{"n_head": 4, "head_dim": 64, "d_mlp": 1024, "norm_eps": 1e-06, "positions": "rope", "qk_norm": true, "optimizer": "muon_variant", "beta1": 0.93, "lr_head": 0.00817, "schedule": "cos", "final_lr_fraction": 0.1, "batch_tokens": 65536, "steps": 6435}
MLP neurons of a small language model. Each row is named by its layer, matrix (up: input weights) and neuron, and shows model dimensions 64-159. Each number is 128 + 24 x the weight over its row's rms, rounded and kept within 0 to 255.
Before each neuron's rows, "fires on" lists the tokens most often at its 100 highest values on Wikipedia text that the model never trained on.

fires on: " rele", "le", "al", "ed", " off", "ate"
L6.up999 [136 113 122 142 143 138 139 163 126 164 142 143 113 138 118 142 134 115  95 152 135 121 133 143 148 126 120 128 100  90 148 101 115 136 146 182 163 142 168 191 140 138 143 105  68  94  98 123 113 124  84 109  85 145  83 152 122 140 148 119 110 118 117 149 122 114 152 131 136 154 112 131  94 110 108 142 146 117 112 111 133 114 128  78 135 121  94  97 116 104 170 158 156 131 111  93]

fires on: "er", "ct", "or", "y", "is"
L2.up48 [141 106 146 131 101 123 142 124 147 160 159 121  77 136 104 208 129 184 110 139 138  84 163 137 158 149 129 102 112 111 163 155 140 128 123 159 148 171 176 109 141  76 174 131 159 134 144 116  84 141 120 103 119 159 145 132 121 157 140 127 124 131 147 137 105 179 144 154 147 113 146 115 109 140 147 156 165  84 125 110  79 149 168 110 106 144 121 129 127 134 132  78 123  92 118 127]

fires on: "ision", "s", "y", "ence", "ague", "es"
L6.up488 [ 94  70  99 118 118 137 134 112 130 112 146 138 108 151 164 132 179 124 153 119 107 146 101 134 132 143 143 132 135 131  97 174 111 109 103 119 125 167 188 126  98 127 122 100  98 116 125 118 139 122 120 135 102  87 124 171 108 136 147 132 122 140 166 127 130  84 131 143 132 103 100  93 131 184 116 144 104 124 101 140  93 113 135 110 143 151  94 119 106 129 113 101 103  87 105  97]

fires on: "ence", "ot", "ok", "y", "enc", " elect"
L2.up828 [109  97 133 113  93  84 104  91 128 116 140 113 123 126 107 125 152 104 117 134 120 140 139 137 114 144 102 126 121 113 125  95 156  95  61 121 119 129 186 181 158 110 124 161 151 140 141 136  90 127 147 105 112 165 152  96 105 113  93 147 147 160 100 113 156 138 132 116 170 105  75 121  94 146 113 147 128 107 105 161 130 122  75 121 160 127 111 116 155 149 113 127 149 188 127  90]

fires on: "x", "f", "ic", " Eng", "ated", "."
L6.up996 [133 125 123 132 139 134 147 117 132  65 102 161 172 124 101 132 164 104  98 148 159 103 176 136 141 145 116 143  93 144 161  74 116 189 115 138 139 109 131 145 184 110 144  95 122 141 113 114 116 150 111  74 160 102 200 124 134 152 138 111 119 118 158 131 111 106 165 115 139  86 148 125 122 104 113 126 110 129 180 128 134 141 116  91 126 141 140 101 136  81 146 136 125 118 148 140]

fires on: " was", ",", " work", " is"
L6.up236 [144 173 109 134  97 163 128 116 137 113 127  70 164 150 140 126 144 169  93 121 127 133 108 120 114 112 162 137 118 132 134 129 124  96 155 159 140 157 128 115 135 166  99 129 137 115 141 104  93 118 151  85 152 127 140 134 117  77 125 148 154 154 120  80 143 143 130 152 142 135 119 116  46 158 112 114 168 119  86 110 114 124 180 126 128 136  89 138 148 168 121 149 111 153 165 138]

fires on: "y", "f", "p", "nd"
L6.up318 [123 117 127 109 123 163 177 106 136  79 129 157 140 136 139 120 138 141 132 125 117 141 139 150 145 167 165 155 126 121 155 113 190 122 153  75 126 116 163 164 126 134 106 149 196  87 125 166  96 118 135 104 105  86  91 115 107 136 122  91 125 118 139 134  97 124 137  79 137  95  88 112 112 109 131 144 159 128  91  92 173 155 118 158 138  51 127 133 104 123 130 117 134 132 110 150]

fires on: "ouse", "ing", "et", "ad", "way"
L6.up759 [123 103  91 159 162 173 172  79 144 133 152 138 125 144 107 123 142 140 120 114  86 122 152  97 110 164 189 130 114 147 118 121 184 106 110 101 126  97 201 127 158 134 109 124 103 111 113 137 171  93  94  98 124 117 155 170 133 137 172  96  94  79 125  66 141 111  96  85 114 147 130 106 137 153 138 155  94 127 127 132  90 110 131 124 172 109 181 151 106 161 136 151 150 127 134  99]

fires on: "l", "it", " gr", "p", "u"
L6.up844 [140 146 149 184 137 101 158 158 106  92 141 138 126 144 130 139 158 112 131 102 142 160 138 133 112 114 106  96 139 131 141 132  89 165 144 106 132 150 174 154 147 149 171 118 135 125 141 109 103 125 104 166 103  74 111 131  92 131 195 102 133  88 138  89 127 124 104 109 140 102 142 143  68 149 150 145 123 119 155 144 106 110 127 140 133 129 148  78 122 131  89 126 102 127 107 101]

fires on: ",", "==", "===", "uc"
L6.up411 [126 146 153 146 184 181 161 135 110 146 106 121 184 119 155 124  98 102  87  82 147 136 156 131 111 135 107 154  85 119 123 146 145 156 146 164 155 147 126  92 138 120 141 125 132 138  96 133  93 108 119 162 150 164 126 125  93 131 133 127 143 120 162 133  88 137 126 163 117 130 127 100 107 129 110 101 138 157 142 108 121 154 146 111 116 134  81 127  98 157 130 154 108 129 159  99]

fires on: "le", "ou", "ue", "wo", "we", "ific"
L2.up616 [121 155 151 108 143 144 117 137 147 124 137 165 117 110 169 148 131 129 139 119 139 146 125 111  82 101 137 152 129 155 126 152 130  87  99 129 115 118 132 141 125 106 138 168 143  99 123 119 132 147 116 109 164  97 157 126  64 116 124  98 108  97 202 110 123 127 126 135 129 159 146 130 147 119 169 144  86 122 170  90 150 157 103 106  93 117  95 121 129 129 163 116  88 151 110 110]

fires on: "″", "ur", "ok", "ay", "ud", "1"
L2.up867 [ 93 107 112 106 111  93 132 147  72  89 140 122 131 123 147 142 124 127 147 138 135 102 155 111 132 135 130 143 161 142 203 144 124 104 149 142 139 125 185 136 142  99 145 133 133 127 170 167 105  92 143 126 128 136 165 127 103 117 145  87 104 148 104 143 118 145 145 118 120 137 112 157 129 106 133 105 106 130 130 147 119 116 125 112 113 100 117 126 131 110 119 158  68 162 143 146]

fires on: "az", "um", "ev", "ue", "ou"
L2.up1017 [154 132 137 131 120 137 114 140 109 123 190 159 109 140 160 122 103 156 106 100 148 120 129 140 121 147 128  87 134  97 121 115 160 116 119 127  97 150 159  99 134  87 129 128 122 102 120  93 107 125 102 103 138 155 195 158  71 120 129 126  84 139 129 126 122 136  87 162  93 151 130 125 133 118 174 148 159  87  88  73 128 112 128  90 114 120 146 113 116 146 112 127 123 152 132 106]

fires on: "h", "y", "er", "en", "m"
L6.up1023 [136 137 158  98 110  88 131  82 103 143 144  89 110 155 140 137 157 156 158  79 139 138 110 159 148 131 122 142 121 134 123 152 107 146 146 152 132 108 131 101 150 108 128 129 162 107 156 150 135 146 101  78 118  98 155 118 138 148 123 117 150  80 149 156 118  92 128 122 110  83 123 118 155 149 135  99 131 132 127 114 122 146 147  94  90 175 170 114 112 123 181 123 125 116 130 151]

fires on: "el", "n"
L2.up113 [165 124 147 115  89 154 120 127 130 154 113 123 156 101 139 157 126 114 127 150 113 103 156 143 160 130 109 146 140 100 127 104  94 139 126 102 153 120 136 115 117 130  90 105 134 151 145 177 147  89  90 140 122 167 116 182 160 136 161 171 137  85 109 155 127 167 130 116 108 161  98 102 124 142 109 146 159  82  88 138 109 174 125 130 147  96  79 110 127 108 148 152 159 138  90 137]

fires on: "an", "in", "ing", "ent", "end", "ess"
L6.up767 [121 109 161 149 121 143 142 162  81 104 124 104 155 148 145 132 105 136 134 178 115  97 126 139 143 143 153 134 159 115 102 137 140 119 126 153  97  73 131 113 117 104 112 102 132 155 131 107 122 140 159 118 174 100 115 138  98 106  89 176 178 140 165 131 168 137 122 114 161 193 142 149  88 142 117 109 139 104 143  87 125 134  96 101 109 120 120 119  76 139 142 153 123 129 133 109]

fires on: "=", " at", "F", "A", "L"
L6.up886 [102 117  88 105 124  96  89 120 112 159 145 132 152 140 141 120 116 129 113 167 136 127 168 153 107 187 129 123 161  93 151 157 122 167 136 144  87 164 132 133 140 151 101  96 114 101 107 128 133 143 112 121  88 132 134 100 138 124 160 151 110 115 122 150  88 125 156 114 184 143  91 111 177 121 104 131 104 158 157 124 156 138 100 121 127 109 162 139 120 109 132 112 142 123 106 132]

fires on: " s", "ec", "e", "v", "ing", " rec"
L6.up917 [104  84 113 122 150 155 168 163 135 132 128 172 100 136 104 134 117 126 136 130 145 124  98 152 130 123 115 155 129 119 181 149 122 122 130 136 131 108 125  96 121 129  88 139  97 124 129 150  63 115 129 103 139 137  99 120 154 173 101 183  98 143 153 140 159 166 117 150  94 144 128 114  99  98 126 174 175 111 121 100  94  99 120 143 136 152 149 123 123 145 120 125  99 142 151 170]

fires on: " that", "s", " they", "es", "at"
L6.up629 [147 116 165 135 138 157 108 102 141 117 141 112 130 116 128 157 113 135 160 107  94 152 148 121 128 131 163 149 172 102  98 139 138 129 145 114 189 100 121 116 142 112  92 121 140  95 117 131 150 156 191  89 103 124 122 118 168 115 163 167 154 138 147 113 172 133 121  95 121 100 163 130 118 131 109 175  86  73 134 178 119 122 144 116 139 123  88 125 122 163 132 149 115 116 163 110]

fires on: "l", "emb", "ib", "erm", "b", "areer"
L6.up667 [163 135 133  70 102 136 109 127 109 136 156 133 166 121 152 117 171 103 120 114 148 126 112 154 132 100 115 146 111 111 121 119 131  95 122 180 109 137 125 159 153 105 135 102 118 115 180 125 116  98 128 121 153 160 160 127 111 163 152 122 123 163 146 103 161 126 146 133 106 120 117 146 128 162 135 141 118  70 109 130 106 115 133 156 140 129 177  94 102 146 114 124 158 141 171 127]

fires on: " as", "e", "ed", " with", " to", "w"
L6.up299 [114  87 152 114 112 166 111 111 127 140 116 131 128  95 156 131 136  99 133 111 117 104 161 178 154 114 103 154  58 102 107 156 142 146 111 123 124 114 165 119 145 214 133 157 154 123 118 114 123 153 114 133 148 197 115 133 106 144 105 113 144 134  98 134 171 130 100 137 169 189 120 125 140 118  94 137 130 109 128 106 111 138  97 106 113 104 156 131  93 135 152 101 120 124 143  92]

fires on: "99", "olog", " October"
L2.up90 [133 151 141  97 119 108 136 118 126 105 109 133 133  91 119 117 127 137 117  95 172 120  90 130 177 139 115 174 149 105  89 111 145 109 110 106 121 109 103 136 118 123 130  96  71 125  84 145 124 101 149 107 159 160 131 135 125 136 178 121 141 176 114 114 108 120 112 112 103 145 147 108  91 166 131 124 105 152 154 139 130 131 146 128  96 148 118 152 102 144 104 100 146 147 150  81]

fires on: "it", " of", "ect", "b", " l"
L6.up778 [122 134  97 153 125 107 113  78 150 118 119 123  95 179 107  68 114 107 107 118 162 123 121 130 127  91  88 185  98 114 173 163 105 131 171 122 137 159 157 107 133 144 131 120 141 134 138 113 145 135 140 157 120 152 138 128  92 100 109 114 117 119 124 107  98 147 137  91 123 133 122 125 139  94 101 119 113 140 148 133  95 150 135 141 115 131 124 116 145 100 150 116  35  81 109 103]

fires on: "am", "ac", "T", "if", "ult", "L"
L6.up638 [115 112 121 131 120 111  96 122 129 145  87 175 106 141 115 177 101 120  93 101 136 104 148 111  99 155  87 127 120 107 144 104 111 131 131 100 119 157 171 133 129 137 174 130 179 137 134 148 144 133 144  95 115 174 150 150 114 126 126 114 111 157 110 148 146  97 138 126 132 178 167 172 137 132 109 146  85 123 126 113 104 117 147 143 119 143 119  89 104 130 146 137 112 145 107 148]

fires on: " is", "iv", "ous", "overn", "ign"
L2.up10 [142 108  89 133 121 121  76 107 158 129 123 126  77 120 176 138  94 141 107 152 101 102 158 110 104 167 105 109 152 133 152 128 176 120 108 147 105 121 146 150 110 110 112 121 143 127 129 128 117 162 137 139 124 113  91 128 140 112 146 105 126  99 130 142 152  91 156 149  76 124 124 135  76 104 106 120  90 113  74  98 127 134 123  96 156 143 129  99 160 133 132 171 116 105  78 102]

fires on: "g", "ro", "ag", "el", "ay", "y"
L6.up272 [105 151 141 134 115 127 118  80 156 115 128 164 156 105 130 163 150 119 138 158 136 161 172 126 126 159 136  92 138 106 129 144 137 138 129 155 141 157 122 122 135  99 135 185 151 117  91 140 133  96 126 151  90 105 131 199 130 167 118 139 164  62 155 115 107 121 156 123 171 101 127 166 123 131 139 166  89 145 112 108 169 130 139 119 118 166 116  84 134  86 103 126  99 160 120 166]

fires on: "ar", "y", "os", "ome", " her"
L6.up1019 [139 117 118 142  87 130 122 152 149 117 100 141 143 152 109 145 124 124 145 171 110 134 114 143 142 154 152 123 122 128 134 118 153 138 134 147 115 160 102 124 158 103 116 155 155 115 131 148 118 152 117  91 151 157 129 150 146 126 129 146 164 141 133 104 155 176  92 117 185 139  95 138 159 105 126 157  60  87 165 157 140 129 158 145 140 166  76 165 128 165 120 132  87 111 130 104]

fires on: " he", " to", " at"
L6.up329 [154 112  91 116 125 128 112 125 107  98 117 108 126 142 109 120 158  85 124 120 119 113 112 103 116 124 104 127 119 128 132 119 154  90 124 196 135  76 111 115 150  76 140 104 118 108 119 138 110 109 123 111 132 157 115 135 111 132 127 176 177 116 133 110 129 143 146 126 135 110 105 110 130 123 200  94 121 114 181 139  60  97 107 117 108 114  99 124 127  97 111 155 106 150 120 137]

fires on: "f", "ar", "t", "ated", "igh", "ed"
L6.up545 [120 145 113  93 145 169 190 124 139  82  58 103 132  84 148 120 137 114 164 107 117 138 125 136 118 136 120 125  77 140 133  98 143 133 138 135 128 126 127  77 128 124 177 161 121 115 110 141 122 160 128  87 131  88 155 125 113  97 119  99 115 119 114 140 136 121 161 128  99 159 123 154 120 121 152 135  88 111 165 153 120 114 123  84 154 122  95 114 141 128 140 153 162 101 135 114]

fires on: " T", "areer", "ason", "ame", "ment", "ate"
L6.up260 [120 128 162 122  60 154 180  92  83 123 102 146 137 174 132 140 114 139 174 130 136 155 141  97 112 154 118 104 148 108 116 171 108 139 112  96 128 166 137 151 131 116 178 124  94 128 127 125 123 131 103  96 136  84  74 104 100  83 104  79 142  91 138 101 135 131 131 141 129 170 104 125 123 164 142 172 140 103 137 117 171 162 181 120 148 158 122 171  93 176 133 162 116 151 116  76]

fires on: "ov", "re", "k", "ou", "s", "y"
L6.up134 [115  89 153  92 129 160 146 119 110 100 121 163 101  96 172 162 113 142  77 114 114 156 110 119 131 122 133 140 100 153 143 107 149 118 166 119 100  95 111 128 170 113 186 101  90 176 109 132 135 171 113  84 120 124 110 165 147 143 139 151 177 106 158 159 157 130 169 154 113 153 125 162 182 106 114 139 112 139 115 113 176 120 144 114 107  90 124 131 138 135 144  96  61 135 113 140]

fires on: "l", "b", "ed", "x", "al", "d"
L6.up563 [ 89 122 154 125 146 110 160 146 129 123  77 115 143  80 138 146 102  88 155 156 124 118 121 142 165 121 110 203 110 134 184 114  88  95 121 132  94 114 150  78 126  98 139 106 154 125 130 137 114 181 125 152 150  99 106 138 117 141 103 119  97 119 134 119 156 109 136 173 135 130 119 122 162 131 112 125 119  95 146 160 103  88 182 159 171 137 118  80 116 165 130 140  96 118 154 105]

fires on: "28", "25", "20", "31", "26", "19"
L2.up967 [164 142 137 148 120 156  95 141 122 159 112 107 144 154 114 112 137  76 122 126  76 131 129  76 137 132 128 125 122 102 124 149 157 144 102 112 117  86 149 106 117  98 158 112 154  93 142 125 105  65 134 144 125 119 100 106 104 130 136 146 155 135 122 137 131 121 136 136 148 127 130  93 118 133 121 144 158 171 157 110 150  92 113 141 109 147 160 131 155 163 119 111 119 155  80 142]

fires on: "p", "ul", "it", "i", "x", "ual"
L6.up168 [125 154  98 145 130 143 135 155 135 159 146 145 116 154 107 151 139  95 125 133 133 160 142 145 114 119  88 146 153 154 128 113 101 140 128 131 144 193 147 167 153 151 122  93 171 122 135 143 133 106  93 144 139 156  98  90 126 128 168 131 100 171 115 146  89 141 161 148 121 113 137 189 120 150  85 119 133 137 127 120 156 125 150 133 129 155 144 121 108  96 104 145 137 171 113 142]

fires on: "op", "le", "ision", "y", " An", "e"
L6.up447 [149 166 179 101 131 139 151 139 123 119  81 102 146 115 150 106 125 151 109 130  42 113 136 145 159 172 144 150  45 135 145 103 119 123 120 103 135 115 123  92 138 134 148 170 140 100 116 159 105 170 105 158 112 142 122 146 138 127 166 135 162 145 149 124 105 122  79  80 137 175 121 129 113 154 135  79 166 102 134 144 117 146 101 116 116 106 157 113 147 109 136 139 136 134 108  97]

fires on: "k", "ab", "le", "ul", "y", "f"
L2.up73 [133 147 126 141 119 127 148 122 116 158 120 120 131 149 105 144  74 117 137  64  98 121 112 115 137 109  98 127  58 112 117 148 169  98 138 137 148 174 140 142 119 127 120 153 146 113 141 160 140 145  85 146 119 123 126 149 119 100 133  96 142 123 150 132 131 165 133 116 135 163 122 171 139 117 132 127 150 137 115 151 106 128 109 140 149 105  92 149 158  79 162 144 113 123 128  97]

fires on: "s", "es", "ations", "ions", "ings"
L6.up433 [ 81 105 135 125 111 110 151 163 117 162 145 150 131 159 131 131 120 115 132 107 128 123 182 119 112 131 146 137 125 126 111 173 137 132 110 147 137 172 162 157 133  95 148 117  90 100 140 122  91 122 112 115 149 136 174 154 149 121 139 141 106 129 122 156 143 129 114 144 114 109 130 141  98 136 148 149  92 163 116 155 123 130 121 122 124 137 104 160  81 151 115 174 156 115 134 122]

fires on: "ly", " be", " been", " not", " later"
L6.up509 [118 165 122 136 116 101 160 154  90 128 146 102  99  80 151  64 120 166 117  92 122 148 167  97 127  81 148 139 185 122 137 190 135 168 117 118 126 108 168 136 106 142 137 107 138 153  98 100 122 130  75  96 150 139 103 134 134 151 131 125 130 156 140 167 123 167  92 134 136 113 139  87  98  96 162 130 120 111 130 118 166 142 143 182 132 128 135  99 137 135 145 105 109 111 119  88]

fires on: "re", " States", "y", ".", "ublic"
L6.up64 [132  91 183 122 123 124 123 122  99 131 137 157 106 169 146 162  99 112 126 105 137 144  89 107 119 143 133  87 110 125 140 123  95 131 130 129 105  71  59 140  89 126 103 124 182 154 117 141 146 163 140 147 129 109 120 165 111 133 168  73 105 178 136 111 126 144 145 158 132 138 131 157 144 102  84 143 107 104 131 118 118 180 110 119 110 125 109 152 138 110 153 132  94 116 133 117]

fires on: "it", "ican", "ann", "ic", "on"
L2.up739 [ 82 127 123 125 126  86 132 128 133 136 107 139 116 196 118 123 130 110 134  93 145 145 110 114 115 129 130 134 144 171 114 161 122 156 130 145 125 134 155 119 103  69 145  90 164 109 123 158 128  67  69 118 126 137 115 116 150  75 103 135 110 135 135 146 178 144  96 121 129 106 139 144  76 141 136 133 141 146 104 105 145 194 149 148 160 141 167 118 167 110 138 113 125 158 108 138]

fires on: "et", " had", " has", " have", "'", "ing"
L6.up102 [135 157 124 130 128 121 155 126 137  98 126 126 146 145 121  95 135 150 192 160 108 142  95  94 128 118 115 117 176 131 115 125 148 105 152 142  91 114 130 148 134 119 103 102 172  86 101  98 141 117  97 123 118 124 112 142 120 164 138 148 145 136  67 117 116 136 129 131 113 120 105 131 149 144 100 171  90 128 128 159 102  87 161 132 130 106 174 120 115 157 139 126  95 148 143 121]

fires on: "g", "u", "ug", "ro", "ang"
L6.up15 [130 147 145 107 100 122 123 112 113 109 127 110 124 130 171 132 141 131 102 105 124 176 130 143 152 195 193 147 147 105 170 157 154  83  97  92  74 161 100 110 157 123 143 179 197 128 139 120 139 100 120 115 123  90 105 123 137 115 124 140 132 133 153 117 181 112 131 116 104 122  93 140 130 100 107 156 163 143 161  92 132 149 135 159 111 142 137 141  90 110 131 118 122 182 108 139]

fires on: " pre", "g", "re", " on", "k", "%"
L6.up666 [ 87 102 119 125 108 164 123 178 103 144 113 119 120 115 127 136  92 169 142 104 128 114 105  98 136 114 122 128 139 112 140 156 132 112 109 134 127 124  60 169 173 105 154 149 142  80  98 136 126 127 116 132 136 127 115 138 129 113 166 148 130 136 148 103 127 103 163 154 211 136  61 128 124 141  96 118 120 130 144 106 112 133 155 161 155 135 107 139 143 136 110 129 128 121 133 144]

fires on: " to", "oc", "ot", "on", " un", " an"
L6.up656 [109 116 106  84  55 156 151 154 128 129 132  97 142 149 149 146 115  88 100 134 100 105 147 133  93 129 151 127 101 126 137 104 178 126 133 111 133 102 141  88 200 127 180 137 158 170 151 175 121 152  92 114 183 158  79 128 139 150 126 132 108 108 108 120 118  53 134 148 155 119 116 124 121  83  99 119 122 116 144 133 133 136 128 129  98 120 121 146 159  99 119 165 145 118 122  62]

fires on: ",", "ay", "1", " stud", "l"
L6.up353 [136 150  87  93 119 135 161 137  91  99 131 160 156 143  53 125 159 121 111 127 108 151 116 119 138 107 129 128 141 129 153 113 172 117 142 102 166 143 145 137 166 101 143 149 117 120 125 145 127 140 134 168 178 127 140 148 133 141 124 103 103 148  97 121 126 179 144  79 145 146 147 122 112 122 129 132 143 138 132 117 130 106  96  70 115 139 142 138 116  75 125 132  97 149 164 125]

fires on: " to", " and", "t", "iv", "ay", "w"
L6.up1021 [150 110 107 118 108  76 130 120 117 130 131 107  83 111 146 127 117  81 110 149 145  88 134 116 110 147 152  87 135  88 126 110 156 142 123 164 129 145 133 151  88 111 113 134 131 115  92 131 115 165  95 133 129 165 122 141 128  92 153 143 156 145 126  96 118 151 119 216 114 115 152 108 132 147 144  89 126 129 133 156 125 110 166 146 130 127 129 156 145 148 147 167  70 151 129 147]

fires on: " in", " pre", "re", " sub"
L6.up352 [104 100 103 112 109  75  79 159 147 175 126 166  95 144 119 152 127 154 140 108 135 149 137 112 103 119 126 163 185  98 110 143 114 127  96 119  81 114  96  94 130 108 120 177 114 130 122 118 135 114 121 108 112 122 127 120 138 127 112 102 127 130 167 116 148 139 137 167 112 116 100  80 145 111 130 127 108 145 166 160 127 149 140 167 166 113 132 149 128 115 129  75 120 125 115 119]

fires on: "ence", " ", "ric", "98", "olog", ")"
L2.up214 [ 96 136 114 114 112  91 123 143 113  95 114 136 145 145 129 120 130 155 150 139 134 128  97 135 123 146 109 143 126  71 134 128 161 138  98 106 112 106 143 112 104 112 145 135  88  83 131 112 123 133 164 100 174 153  93 106 146 123 163 141 168 157 104 134 132  99  96 155 174 162 108 120 110 177 130 102  90  91 124 122 110 181 126  88 102 144 123 138 144 174 127  92 145 180 137 105]

fires on: "if", "ation", "Y", "ities", ")", "s"
L2.up102 [110 101 138 121 110 167 115 115 151 115 137 163 117 109  84 140  96 148 176 196 148 162 163 118  96 134  87 137 180 102 113 124 141 125 115 161 147 110 152 148 136  88 115 163 118 123 111 137 134 125 161 156 154 118 144 153 152 151 116 127 169 130 123 153 143 154 128 136 120 125 102 125 107  88 175 145 115  72 154 116 110 129 146 111  99 155 116 103 137 146 119 134 158 102  98  86]

fires on: "ork", "o", " ", "as", " St", "om"
L6.up519 [113 141 142  94 120 135 108 136 111 133 144 101 111 146 142 116 134 144 153 157 171 168  79 133 151 162 108 114 153  98 146 125 126 142 129 107 106  94 126  97 110 158 127 120 122 160 154 146 148 133 136 166 117 101  82 113 161 149 146 161 119 150 110 107 108 103 115 102 124 162 128 129 106 108 129 178 139 135 125 114 121 123 123 153 121 125  89 100 187 171 154 139 126 168 144 118]

fires on: " not", " un", "ly", "en", "t"
L6.up506 [117 108 102 124 108 134 151 119 154 122  82  73 130  95 147 106 156 151 186 136 117 137 176 149 128  79 116 118 128 131 136 118 139 124 111 141 132 141 142 124 130 122 145 179 182 105 130  89 147 118 103  98 125 101 136  74 166 150 120 141 204 140  94 108 104 152 102 113  93 147 164 164 100 141 153 117  67 160 147 132 118 169 143 166 101 151 123 105 144 103 159 140 109 141 155 119]

fires on: "e", "ee", "iz"
L2.up94 [ 81 127 142 136 124  99 143 141 126 109  91 108 112  98 118 105 115 141 135 108 120 187 143  91 154 127  97 118 117 104 121 148 120 108 124 112 140 133 127 105 124 100 115 141 108 119  83 148  98 160 158 106 132 135 147 162  85 163 106 125 104 186 130 139 111 155 144 136 114 101 125 105 129  98 139 175 128 122 133  89 105  80 155 121 107 138 146 133 123 183 154 119  95 147 133 152]

fires on: " and", ",", " with", "ult"
L6.up315 [106 107 117 136 130 111  97 133 130 123 136 191  97 107 142 124 189 136 118 122  95 122 114 122 145  87 150 132 119 106 143 160 125 119 147 128 109 147 108 141  94 102 161 110 106 117 150 117 113 111  76 110 101  75  94 124 126 138 162 129 125 104 140  90 130 141 152 111 130 152 126 123 105 174 131 164 129 116 129  88 114 139 109 138 116 146 135 124 122  72 173 121 127 134 136 114]

fires on: "le", "e", "ran", "ace", "ik", "l"
L2.up995 [ 97 132 107 148 128 131  93 110 125 113 104 114 149 130 118  84  92  96 135 135 136 127 118 106 131 129 123 117 143 148 138 155 162  69 125 154 155 154 123  88 134  94 117 138 141 115 135 111 105 138 130 126 124 117 146 168  95 155 141 156 122 122 161 127 146 122 151 147 109 105 128 142 110 151 118 129 122 109 181  87 105 117 117 118 119 132  99  96 134 133 123 151 117 154 116 143]

fires on: "et", "h", "uch", " h", " an"
L6.up848 [ 87 113 121 131 148  71 174 160  92  95 109 112 148 112 122 125 143 131 119 126 169 140 119  93 126 168 100 126 121  94 111 181 164 142  92 111 141 120 146  89  93 123 107 136  93  67 143 131 118 202 153 150 152 189 145  87 116 102  79 125  90  99 135 174 137 155 143  86 138 147 102 181 122 129 114 104 126 149 122 108 132 148 136 150 154 102 155 140 107 139 107 119 135 108 141  85]

fires on: "p", " A", "st", "ad", "ag", "W"
L6.up785 [134 136 114 131 122 144 150 133 111 141  97 129 135  95 116 126 134 118 104 162 160 131 112 112 144 131  93 130 146 101 135 147 154 127 112 141 124  75 157 169 135 139 150  96 131  95 138 106 138 151  67 139 155 124 101 142  66 107 155 128 179 150 183 112  97 138 165 127 117 113 111 173  68 106 128 117 123 129 128 124  88 132  97 129 148  89 135 115 110 124 146 104 142 128 122 110]

fires on: "u", "en", "ight", "n", "im"
L6.up1012 [106 148  91 123 146 139 106 133 158  83 127  96 166 124 137 125 137 107 158 150 163 125  85 129 133 141 146 101 149 149 160 160  97 121  93 111 119 113 146 131 109 131 131 114 122 196 133 155  75 127 133 115 135 139 108 149 149 112 153 107 133 102  92 145 116  98 120 124 164 116 144  62 104 164 125 157  81 167 131 151 157 111 113  84 141 109 136 104 122 101 150 118 137 148 121 123]

fires on: " that", "at", " has", "y", " A"
L6.up556 [108 113 136 123  96 161 106 136 101 153 172 116 162 114 106 135  97 100 121 144 137 116  80 110 144 132 157 173 177  89 127 152 144 157 119 129 140  98 183 141 131  86 171  95 153  73 114 121 117 142 149 122  97 139 124  89 134 143 138 138 151 130 112 141 105 143 102 116 154 139 121 158 104 108  99 130  76 123 134 159 109 129 137  98 130 116 141  64 149 116 130 104 106 110 138 135]

fires on: "x", "is", "y", "m", "ar"
L6.up50 [129 125 121 102  92 115 153  94 145 133 171 119 131 118 117 113 122 132 148 120 104 128 104 128 134 155 144 127 151 144 127 116 138 156 132 117 150 145  84 146 149 129 110 162 131 145 142 159  97 155 127 126 116 166 110 142  86 137 109 138 108 125 111  99 170 160 128 132 123 128  87 127 140 171 114 112 108 120 150 168 140 107  88 135 160 129 132 129 115 109  94 108 174 128 129 104]